Part of a small language model's weights: no biases in attention or MLP.
MLP neurons of a small language model. Each row is named by its layer, matrix (up: input weights) and neuron, and shows model dimensions 16-207. Each number is 128 + 32 x the weight over its row's rms, rounded and kept within 0 to 255. Numbers have three digits each.
After each neuron's rows, "fires in" lists the words (lower case) most often at its 100 highest values on Wikipedia text that the model never trained on. A number after a token or word is its count.

L2.up705:116127135178194167126091111106124054126154171120126133137067109077091143130092145153093110112169130094134176137171160115131132111087118114148176156141150175139135133167112162136126083114126124114124141127145102173118142111105143169115111120178141139083080146147175075112138109102123116097181143095180054145174129082112168221147135087096101142125053091127122109126133101068118131162130080128100190132116160085110157207106109156116148113142158049113144108096133109148096159116204137084104228136129112122196109093098169158116101135159090092132144132142104142111162123129137224140
fires in: "while" 25, "under" 15, "at" 7, "due" 5, "friend" 4

L5.up698:060089180114163121133119162145170115069121142165110115078167148172138162146079099089122160118107115116109088111129118132142120181116141125113125153145052172099088102143107158109048122176191160143104123171127144144094132116120123156187170139040115127121133145140118130147152139093172129099113212112141201074117098150113127122148135080129113115111168130121122175138058097151109156176158131111130166095085097109121146117144172147141135103116114118126089058098150131131096205092196131109119169115096105156182128103067129092111121136131055142148125183107141153128133118152140204055
fires in: "as" 42, "top" 20, "average" 4

L8.up193:075109141094144105106047126132149109131133133155172093116107131117129118158123133135101115086142151127132133108116133161125139167105110130121084137149108067214111082112144100134042117162225155164067098157159111088149121105097131123131236079120185136142124101143126144115119134152153142168137151073145208147106096117116129156147127163134153164174116155115145117185145140140099109084185152136103132124110071095183238088078123195120165120086098112174163157118120154101161118079131118147136122102119070154111122120096106124163143128192108094112156115123108106154127148191131124096
fires in: "as" 27, "is" 15, "s" 9, "people" 5

L8.up855:124113140054149122103082131117142081158164099126222103097141110095121173128149141112156111107126103146170165121123158126102110103130111155145119138169088113121161180065057096117085106135122177140096161182148096132078170113145142111109176168099088160140101125152140055051128106185139176125104204134141150059086142169173122171123063128152128157141055117133149145112110086121165128156168129121141141147106177084142118152141130128107142158115143148140173124131115096116091135079135129195210128190106109196137182099087136134149042128148143125107127087138074139106142152170159107178
fires in: "in" 55, "between" 6

L6.up254:115114124123100116147069109127118098120117096135113149104111114074137100179125126153133142141142062087119162109151159129131181077089097132142185139173124104082088125142166175105109109157088204114137070119148104081078152153128126145108080121099120111079116160112112064083064079119105135130143168070151076116155074111155106147109109089124176136152091102161121123152091094097182145202132110168146073146168140080091183192157157172123180142117091122149112158111144125161119142162153124132154111115183080167160101105109135103122092120160155085154097203107089177068146118110211148110
fires in: "to" 45, "at" 37, "atmosphere" 4

L6.up829:130147126100114098113149098129161103116112193131113124142120134121075121143135127125114128130106094144126141142140097086150166162089071138174133125163114105129122104109125134107159135064113119089151168192161053040188126203123175096114139178106143106135195163104157074113131089138183223099104165124182117136102149086117112167135098117155124094063150105183110133114074054119152126099133144174122168139150172138121147090115152161142129077083147073177090169147125107100099127151192118102089150114122105161117085111163133160164113112092074154169077145161121154105179112136112166110
fires in: "as" 53, "and" 15, "under" 4

L2.up350:184086135125192164119114163091156113115140145145183145095121125076151105138151140142161126166147106122144094125117073107103016135118117153115137107200089075121146089152103153113127125093103151098064119170106138092133124146147120119206164151135161107141079127144166199104141112100169172094131138131163179140124109154157129182123106104146129139090175100161141140174079120104110117087118095134118100174169143101239082111135118105102165168131177108109109097123201090083135217082113132175134168156170120103144109126081115149166134147143169105052115100147134156103162125162085081137
fires in: "found" 16, "said" 16, "located" 10, "zealand" 10

L6.up869:144113199161149163154112157113106132083152144180091090186112042142132127098130093208085133136133149145149153109125099136130147106098087114108104137185081116107090186105079116092128189147113160089067199130050120174160099142113156077191046098131172134084181175102099090121153087113145107134107115134142134144082127116151159178159096077183127098084130100131101113173071090162087190129113129125129114175091139107131137094109131089114109121134107068116111127137074111131128125101114074171151186118093132095127129097097172148139146160111189102140162127121098093172077126153161141102
fires in: "same" 25, "isbn" 12, "known" 7, "original" 5, "popular" 4

L5.up906:107118142091169140134136176126082106106139157120086128117154098126177104141157098156077144051088137131110091122162129156135127165148132129078124091096163063129107131160073151140117132155137174217143140163100139124146128095116173162206152106100211171113088124182058087107123138100117174171087150095143154149077101174112138140096169122163149137097137149076193067157129125101168084090165129069137138126108155117129114125111168126122092121100098123101148148130090115125078115068144110159081149176138092174174159134128161185144109209153169150108116165130100190137134098091157135114
fires in: "first" 57, "last" 10, "time" 7

L5.up460:095113148112145153113115167174087112085180146129136078140081100135201140143133172121109166100071067096109090101129095120149131100107083122156158085127122123086116175163114072106160180153200119115086139161116121123138075159101187122191130127166108158132102116113167107183179100147092140184152159159198097125131110149098209136117102103118162130112081100136137167131109113070117101126121171165135139091107120126108119158155132127126121120117076086106144141141152106139085141140153115153117178115136111133204197131076162145093137171183164089085120161092111148143149070166192150194
fires in: "s" 92

L2.up443:121074176120105116111137186096108131117123071167142111075156169139121079129117162143124112120098147117106091143085185130156151113146166151090070102125119221112090091183153160171145125172105131141112103104147134158113110147125050074092121085132161138133096098128135073121157076079127149108115118178142169186133170114105141136177144164161093154096049124098130094187154108121123153131175102128170132188113140065185167184111188111157163121132198148162068106094155091139098107155164134105089192142155129119114122152139121202138135109102133121123080088082114151162129184180148138126
fires in: "there" 28, "0" 14, "1" 9, "density" 6, "up" 6

L8.up528:125117124117111045135166090116122136124130059100153152080071143175165133124104125177127086097132171147128105142131113154161098133173144110178122067156111111079131152095163108124107143169169117124164041126089152104168112186113131124156165151151218117164138147147155138123164118126124119163119147095143172096122113125114143144143158092160124085131146114104131089135049099129166137096061097173124123177147142150100124248140142192119149154113095112068173151065121118204118129146074151124077191109097051130168158117106099163120134156153089131108138112132101110162158080109087117111
fires in: "there" 37, "history" 18

L4.up127:071116154120101128123130135104103157116072184138124127158096107130094171121115138161076157131123094163101138105158154152162126112075040110074121115172126114075133165131103151141079118165103102197121174131179158087093132111167134067230087061127106075141096144122191040115114128152163150106140099093120131122091195142152108122123128113117126123141132149154105154156142154063208147100157099154148150127112199119109114123115195197155136100127169148144135164120178071115168167107104135181153090139182093094123082056112112126136110172089168100137133116077075113164169113104135111113
fires in: "with" 41, "had" 14, "makes" 5, "withdrew" 5

L4.up173:126156123077098132075121141153169106102075115120159130144134114120126118138172146161179076125099128168094101092105080165156102101059144158124130140134147126170125140145152113077128200125114126159110060149147138116101177181147221110168142086137141062104135144201167155100165148070168107101147151095190183145054095097040128110137167070102156111140135121166125103114146093147145112174154087109138098090126189118115160122126161138037089118131153103124106118095172141138120108098148168106175175128138120098136183111130108137127137122130139124099050123123132117123071100134111179164
fires in: "city" 18, "town" 12, "country" 10, "area" 8, "ship" 7, "name" 7

L2.up569:127121182078137139102101101104138115148169167113061162150171110122075157143172128119158110118119104073109138100121178143130042078105116071187153171113144141158106107098151150126125123134177137099101121153162206186134137146098071090141122151120151071096164170152129181062071127172181169085081113118135139075070164142097108199156172108112131142156154132133124161139124146071163138157134060148112123144130111125141122121181160101102172112175136053110083125125146098131059107049151173186074215159138141129151132173130135115113140082050170122137134179106097127120115134137147143143
fires in: "early" 20, "known" 14, "founded" 8, "listed" 5, "ancient" 4

L2.up787:091147202076139111146106140164096141103074192114129114153074101122124083189162123136106117132121133122125162097141161140133137180104165102133126111164109087162171140165124162099083162139134175096137134168166162107110137080077143139161143094055125094150086127111127092139097154096121147150124156093182197145091056131145122121143116140102126160134151089130179207103112125084187127088105111145177143173158144170190132140123156149072131152117113086112139122108157078095061114127135069166085196102157076158172151071114110133127090105121066115140115142085152102186092132145132117162
fires in: "who" 16, "what" 14, "last" 11, "most" 10

L2.up1116:156142150112125138184135168160124084107147101146148155137113142095138101160196094153099056082162129151160169136115161092155131118136067109156151093110106153119102143146088127123112152065126160098108129191109102089071124125127128084130123075095144200170126101119111122113114115173112188094103154184173071131181114138103156114153135110134092146129177179149109042209122133095108151144153179109129171185129182080203174103131128126096041148104161123178062110140158121182177139102147089128130120122139074072138202164179161146134140156087114130121115144156086108132134100154097056129
fires in: "time" 31, "out" 13, "down" 5, "summer" 5, "trying" 4, "post" 4

L2.up82:135100051111120081094100127099196129111099107149150154124093095040149146142147111149086170084126120153151107167144110085187099133080099090151163117102167199126103181133055106136135185114068144147113084090130064177153146081182130132189066126115144098094159124151154144102158133163156197142109158099179084141090056116157164123141134127106152081109076179127123126105070109196120130120090148136130165135142232099107114151159105176139145130169128164069107156143081138145185128092191181117153149133143117113161130146138108153090133134159127122117150148139134136098090105150131187167
fires in: "it" 19, "city" 18, "water" 16, "black" 5, "area" 5, "country" 4

L5.up860:171159183130153089034161177145111129106124104127154098106121117108131165110139148143102174144183131091116130137164104174106147055090071151124182159071134067136173138119117128129123161154100156200137190156134145176093101120184172139137129059130123145063101114107126100121078117102136168100107105152153114174100054145112161110161123134137140158153102176113109180158131154116115179110209110114151157142124192144139115081151123185090175104167196122139117101139105089059125135132104109153151078086133107150163105118126120114144178137122139166165127140136130115101091107200160098130
fires in: "2" 20, "suzuki" 13, "has" 12, "served" 11, "of" 4, "between" 4

L8.up488:155119120083160136134092162154127106139075159177086135085131149147094103171140125068085113080105148116141117116090124183076105144124172099135131136112056155145109141102090122036116149176115150101114180187186147153148163197172133142193123133125049135106174121152177140164170101104155097123180126094141161057077140083143196146121135097159165117132141113125146072091146114171183143151124048148107107073132099104123159159165108168109129121114120134118156171112142134126102105106156113137214165160115138151172132113139121094114118123090107086112164178154061092107107099080115132107
fires in: "a" 19, "the" 15, "as" 8, "s" 7, "appointed" 6, "elected" 5

L6.up11:069107112112149111119152124147142080140097139154139158103160097141125101114154082101137086098187173135178092053120115122181098163129129115165129126129119030110102089109175138160157076212135070119179162177173139174159152200113137107130105113141144152191119128141119124186121093094108132094119077112120099090108160144085177064175149117161125087161112121092157147141128089187120092145151088159085138102148069103121126115132082109103163130086144178157120123083123109114148134113128125116148138091154082156144119087113114114089091076161141147140158095197172143128133150201168144059
fires in: "of" 46, "time" 9, "emperor" 4

L5.up59:153108116121112137107065128108158124081140204128104149136106122149164096141161156208123148113104128164161136145102116103145163166100082132102059146156052138167175095189146144117158127110203190132123133104129082057128109176129127028150071112114172109127097174157142116170160094171122153069084088106090186150121175168131089100134156107120096183147098162113153106159156127123171167130106110152175097118113161095118160146165142143087123146121169123160121143087123117133093143062164101187177167150113123130096146109061129118086079142151116110124099115090098093151125124132073125094
fires in: "an" 83

L8.up607:152158081100098110131123139082122117085145176114166087059094120146124117102108097187114164109067124095119107117135161156110121054138086062097157139112104156167129168102089161095114160167171138153168206152115078105119104154180178153150096133112155161086160188160154141069144113126125132112212134113134140120057166161134198162095135101146133154154049147085149159128088139098141101184149158166109149088167136095094138100167129137055103115106136184163103119132148071116161141133146093158136145095134081118130148121120101133156133120163112119116103150149102153126150091167141097112
fires in: "each" 13, "his" 12, "her" 10, "only" 9, "nearly" 4, "three" 4

L2.up739:087093134112117189099128142157129129093099155117146177087139154119134096097168063131047170127179099144104061128103113147141136178129177149102153123093134119099086184124122113133198185114107146129149136161158084186107129135128113112180150084048160086212158181148137109131122090128070157155145149095124155151081136090130188140145112107250187148123103079142114106154107112130126161098123150174131091193133154128157130084126123077085150127127150147159083126121122139093135170045170132103125183143176100123132130104146133148146124095115113169095144154132189133109115125141070098149
fires in: "this" 28, "history" 9, "death" 9, "independence" 6

L8.up173:076145140092136147121135148138152121085108169145115140060102112113160143105156059141049109150098092111111161108104117153112115087125150150136093157135084126102137121107111117119091175146116138141095145135122133120144156187111204119156174155046132129156148112105146118186205125098141133116161101177129128202112155155136148174071171070186115115140155143097077149130176139078100122130140142167168120073166131144106072121151140157149140138101138100126095229115112093146099128110115090127149173137131105140151152100096168136209087109147128095113086143175103127166112153160149063100
fires in: "has" 21, "her" 14, "s" 9, "had" 7

L6.up637:161093102100117222113074140105113097162105157095163087155113132092096118106094119182148120182147143134143158139087116095111108173188139148140087097100109064154103101146194127089123144130139118124131170095187113081124152116132102109125126147154098119168101172151137105136116104140154143134131169137157105107137130095090168134191151184161161114147075120083120140113134056217146108067152095107148145159071171132164118177128156092127114118158153122155170129119121072101092161107174087081110171105204076165123119159093110111074128085191083072194124109175155096157125171154130108121
fires in: "1" 50, "978" 4

L6.up590:100134144118179128206121122122178101141093141167102070096133071133149178154175107139111093120125185136110103112165142145145145101157147082084124222178110140178121123177105153123142151073136116148155133170175149140205117119122114125147138127110102143154088127071185107102136123108182111088137161160146102115102099167159146068124157059150119163163156139122116073135114092120137084127120139133108150097152063107139078135131147128107235138065148116150131179143137110111152144135114142100166126118110087167128078090165085171148073103108156079153136121115113159123122054157100157104
fires in: "she" 19, "wife" 11, "he" 10, "they" 8, "mother" 4

L5.up148:097126127092132141109140102114164113117127169180115158074130154069139184148121110084056102134185159065095221152117166139103134121160106114173182168225110119115136179163128137130121082173109148100137121102154056144117116188116158073226146111139180124136111131173130065123110134177159127166134091144234090084136122133109055080150145096143109142138115149115110145142191108102114140112175138165122157158141125142146115116153146180169169113113168117109152151131144123114135116097138109126134130149136115102184160060120125127125109116131101102125135101112073114174157081136137090124
fires in: "down" 19, "off" 13, "up" 12, "end" 8, "on" 4

L6.up690:120093068131204155119100116173078112140090112104134163084114134076126159059139149103130159157146127163121169128102144146164116105112103115103117151158121151097210103064098127123111142141119198181111147098169118162129159144163130163154095147148146117094136179168100111090102100120076176140111108084164129128101140139086118121105134127158150140141155085138204142146146064107193127114117093158088176120124141146130145152113084124105172115190080085127146139144160118090115117107154140199145104138179147137135038186105115139119108110124156150126157105159124154068132148177123077079
fires in: "website" 15, "in" 12, "has" 8, "namibia" 7, "by" 6, "under" 4

L2.up652:153099141140140123123134148095059108149032111111142114073145080174141099121094112190085158128130165153109141147155123115123109127125083063113065095151143081124118087084109126128094161187157128109153103169097146136156109123081114072152176089105126163079168182115168123164160092133155155108132146096161127099093128128153178146195081118173126179107152135123063042139114085172119138106129078149093127152151067131152188180169135132130173115178175102168183119100040129151121162107144150183141159173132152154100095105173111111118179109106149149107119131110123135148141131108149072126
fires in: "one" 15, "left" 12, "died" 8, "destroyed" 7, "justice" 5, "killed" 4

L2.up981:132139120100120156120048159100109149104098155128116120085147153122159103147051115129133104099109102135106196064092184179131118162110125137090107154160119071143153092136136169095121124123164146142145079171174153126122166166096136119143161123098163148106156153110184152159108114063081117114118135122123140165118105125094137148109053115153156046158062159137111073201131085114165142086169059125168153127174105075143133195133137136144122147112213122172062130171126122117163125091121115097166179144078107135091129068113162131094102131141128130108089139157068103135138205155135123159
fires in: "at" 16, "married" 13, "men" 12, "after" 9, "there" 8, "start" 6

L8.up280:125102112111189138176164119152147166057070170123131149120097151123179073102147059143077151111140168187128116148126104153129107103191134104168138183142090174097123146085168206160109128157172145101103133154120152093089100195162055067200099130128116121094095172170189145111136095157218113153152149095121117155116119172133217127155177183169126118133099195099100128166142160142134131076162091102183141104116141086134165104086127109117067100142124090146127139113138111116124160156135126187155143146083147140120096135096125120148124161152117119134087138117106088129065115113091082176
fires in: "an" 63, "living" 8, "one" 6

L8.up158:110127118111112122114149124141130129135125141144172136133131103086096101115155147116054132142156135163115156137112056143130114116106092095130127120107075150112100089140112098097050173116132162091180126116144175103079138165119145160182169124116095053076139158105157117119104099133126141129137164071153157104155182147123126201131197161166115143144111198104076140110160103153118082100060138159103196135083168109122091180151199151136217143163139096139136175160172144105050123114200086147145204042092079130118117140143131125120112188102076104125091149167112095118099111137114183171
fires in: "where" 19, "in" 12, "according" 8, "with" 8, "an" 5, "play" 5

L4.up224:122110146167171154069142155146068109090114177151119081117066141094140128107149130134112120119146080133175055114096122118157125113076089156160135146174171100158120138122096137063166162134142217122105145113195145111154109170137153113184128077113066124107113166086085091127114114099113164139142133171151086185178077119092155143149152113151070122155100153071174095137153139122113091181119147179113139217172175124145105089172112150089109113126063135135084113132098125070101149154188131122106112095153120121152108169112188131103127198177142118102130105098071128141114055146132167112
fires in: "its" 57, "s" 18, "0" 5, "tactical" 4

L2.up46:145041055138178140101128141100126134113162199116140131107094171075079123109180174119117087102154099185092064161155136118174147122090133155107122116132074151099159144136144130130173195137102140123124139145211095091130137099101123140158073107079119140162119174122139069095158128155120148142112117095130112150190079197143179151166163066147134117129148128149116186129097091075143133127154117142122126131143174090141105187145113169096149115146116179087158151129137136080130130092145112130201126147132131067105103146077150133105045150101113170191164157127149158135121065128133163130
fires in: "while" 18, "and" 10, "however" 8, "though" 7, "although" 6, "pen" 5

L2.up176:092133143112136162129141104150155120087065146141168133066118154171132094082113116136126102153178160079122066150108192112085123133123123148044180134132135099074102156109133170074088128161141138191114150119179196100114139077191137082086143113125099142109101211101128141119066132116159162142083165076129132103164144150093135091162096093164132120167129158101140157073097098118131178127136170129173163217152194102112217131110151137162172106122155121124150122085180164063139186128153106137120110152127098090153123106171113142131082163139191134166125128141110131169127163175164098109
fires in: "this" 49, "north" 7, "grand" 7, "west" 6, "east" 6

L2.up477:136119194158159115131195109107154154167139141145116121087125138128145106103106092145112143139143138145065051087088094137173135084122146122163127144127103151152140163152101120126143105118101071189175116173125068146110097172072136159185203092221152083120143185171106142137175083134138189162136088133158106163143154092068122147090137142118107132094156099162147104179123105124070186111133112177108139116166092104138116094124138122045091108157119138109141180121156121097129138104110137126100123115132132130175108170111100168054164126158162132039093125109126159108082135127146110126
fires in: "states" 22, "2022" 9, "2012" 7, "vocals" 7, "2016" 5, "2020" 4

L6.up1085:112146118130146094110137152137136109069135119139072101123145092102174092144146113103128159120116096109100132113140148102173123050130026136076178147108127153159185085178150154120086104189146128153153081206152133047097096118102111139116076112119144071114108098150143137106098102080149189165113142139147128175114060143115078152130170143169098186155112169125145070111149120135167151118140112118120167160103147147124117123153184180109196088128150101129083129126190102100178145149162137209089121066122103120183133108151109131190132126122122118175125073094107131129184119200129144100
fires in: "are" 28, "were" 13, "as" 5, "is" 4, "and" 4

L4.up444:106106115102181137139080145084159103093109135131190112118122192099116137158112058117170151121110144149081127134084062124077077194148179127172127119120151126121163086097150162139155101102156115163209160113144105156130176126177114099108122126111187096176105173146042105162080120099167142062140101136178143178091120135118158090135118133188148112125144148132101115146128141157083178116128098137163154108107072134128089158100182092062139164165132117130108087094170076143106143115105164118190146128107123107116153110107121088139145161171116167171155151165111122157141140188141154086
fires in: "5" 23, "of" 13, "4" 13, "metres" 9, "anyone" 4, "3" 4

L5.up787:153127113130155167142134136205069162136109177049143101154066094144124180127163112140077163082091042164084089114133121114115131099102089136070101146090102054098156097110134107067121103152173162163076182154138118095118116112137089157159130133075133097120145199132148142175114149119144130117104126147140137118132114138143128168144112108130145145133128164096129153123105095116159208079152169114162061192203112131119104109155107175164095099087106100162080162146141098140100147130148152161142121145108111137168147141021182109091081150141116110146090170149097111122125141131157139086
fires in: "has" 63, "and" 19, "having" 4

L6.up412:067135098108124108134067132074148090138080177175131118112118136157159147147126155109108158123130106141171088109100148123177104111075152086092115143167104134144095104151142175152124101164156129092135114109158148142084125098128122122180127130094164103169052158157165094097132138083083171204108126074104133170055150139081118156170147162151147066154145153151107156166118130133148131138121086127167140163158123052149135181111218183098152115080181053152117134124140087104153097100121159111185143069159118158164123136103090108143073190152093135151104170129081129163112098124106083118
fires in: "where" 25, "that" 20, "which" 17, "when" 7, "how" 6, "who" 5

L2.up726:113127118123137207116111137121170137020137110101152083144189124182102119150159133148123066123074083173144185068113125168131209181130087085133128087136148106140143156166146189153125168174137140118085150106170139107171126148109101095139132126093161163050137115113122101138120073140156115087098111126116164154137088126124139186129146143117163135141090128097124159156159127114136161116161123181109130142089157144139140155227131135122137107146128115119183107090094103100139171114104201104147090127154108123143093133151079120111069183108143145136131138075108134058159130108161143086
fires in: "of" 44, "office" 8, "gd" 6, "authority" 5

L8.up692:121134100143117113109119158123131102137098160119097096119146091109196120147137099134154161122084116122118125078109122184109077082165134112083158146138083103120158133085182121039124162110153110064121167120123121130177108115152091133122175099156137111190128097092147154156089086132189109151133128128156126132128078116126110159086172110142146154135040131089068141103159091122147165128097108152169094117153152169103184206125168171156229181079145160177151150154141104093149131073071154173134126128143067146132154073093047137125130094134092079132129124208121149156163098124132153177
fires in: "the" 43, "a" 12, "he" 11, "she" 5, "it" 4

L5.up332:150118122077151087117157174144103112136173137163085145129096189045153045129175165134140164106160136101147165137063103204099122106177097144118141172130101117094122111098139149144070180132183144133114083073171123113116113132146153113138190126089149121129113135193100074113096094085104193177125155135100156087162058118188139174194177122128160163126106131141165181114130085093165159111176129151125094199069112141136155135156168130165133108124179119191093125112156108125113124143161139112091172124138134146149123119129124160113104084101133123145155140116080132152142102190089159087
fires in: "on" 48, "vladimir" 5

L8.up644:149156090123119140070098089134138065122081103145174111103079147070117143114188078108112091089145164156166096118125155118151084146135077175144077146121151113078121133127079156151070107136104153150201112210151158160108106197131184157161171140071127148184178121106149157132139141118149162121171137105135144134121123133130158144082077158195147151153166166125153084113118130183164098130149078095137191139153102104088153163168171099100103094104148120185136119145128130119109127103186088123116115120106098134143090131077091112125095115129181148121114114184126124148093120150144142173
fires in: "as" 36, "a" 6, "vice" 4, "every" 4

L2.up1050:096114081135116107046128120073126126128061142093154092095075139088139151146161203097125133154156138137128143114121094123130197083089046116132151061132129138140149110130105124103129114098146161138132089100153139131029130108131116166130123151193103112152202125140139108106096111143181203124089189102147088115124125162122139159175071143136120142147087084094114146106169104129121162126159149109171153136082153095130144182185166162082156102128154072179131122106149111072136143150125146119114065150098075204169095144077097094147094105145101100173126111176154116113130148178110074124
fires in: "which" 46, "density" 6, "code" 5

L4.up747:107120112109132133114084125130146077102105168118132134148116108135151137138154174153088097115092089138076143146145150090131106135168109137108142094117110141153182159145084130086137130149162158148163136185137130142188105151158069076150109156094218089153140208168085121125098153103081104121157144156102148096192115104104110138141113100129061101173104139130098103102120114169151163145158145095126181088154158134080163151130130177065166143132150065148109139105071161141177186073115159193180109148084070147136165097168084110196088082104092165205125112129138162125142105097072130141
fires in: "and" 54, "also" 12, "now" 6, "then" 6, "sometimes" 5

L2.up1068:146124121085161162173097145085187061169157115124102094128137161044129137149140092165138124096155132153091186164099069105169141087113086111104131065164146133158159096152160108117140159093204109133185129127201117125055129123097143084078148140122154134092170149136146133119115134111133189181114107140085124144124141138098131114162145085083123148147125127178106116182172127129114158141128052171144115108145137156194188150156122169136101073115144154157135104134114097100131097129069138174096155073131137150155110128156096119171121050153151118148090153110112111090131077140126140172
fires in: "but" 57, "than" 7, "when" 7

L2.up615:188109121149159163122195187097132105140161109211152184120113140086130137110057138129088120119168108087135147104158145094127081108084083173101157118126062150086106045120095129122062105103099195131107155140157108043091128091157136128121097105118129131131084196176147148121120135155158130115115156117146166113112123083152138123126110093128105140107137147200084157174123150171173102098165087145174175184106081126142178087117120164142130134163122107171104101109120132050118122109153104235071069108120115127177147086100060136103151155128142063127135150157109111143115143119130100121
fires in: "two" 23, "one" 20, "three" 5, "battalion" 4, "ten" 4

L2.up162:119073109169151119177155113128160140061147159170099097123128173123146127096134157054108178119120124133101139105050106112169160175133104174145136118131121085133132066125141177120143145124196141187082102146197116075141090177171111163091137111107090126105096143128109116091124062092185147104155152125141079081119118119095146124158114136157126133178113110144107063198130100119167151114147175128166136161098158135097115146132120198081131095159136120141114118116189106129083150128135137136115168105123058160159160181147140188098046179152172154100061182123082102146149142133094191120
fires in: "there" 32, "votes" 12, "score" 5, "purposes" 4

L2.up731:148061137138132110134137167156114159125126129186123151110129153111078116090162138104130148076112133099105130148145122159122142132088121102160152094204100121088190129111137109121158120119096171109118139151123062131117134180109090111150089139108126052146156151110114048144037149179098095159101084140154117162135120185160107110083114092131177108207074140096109095170097089076145129121131140167167099118105099144132124149105106100125161111138140122142168147131122162113142150111129085159135141124118150117184133152139041121122149139171150082217111136134152168158117101127164181121
fires in: "by" 40, "natural" 7, "finnish" 4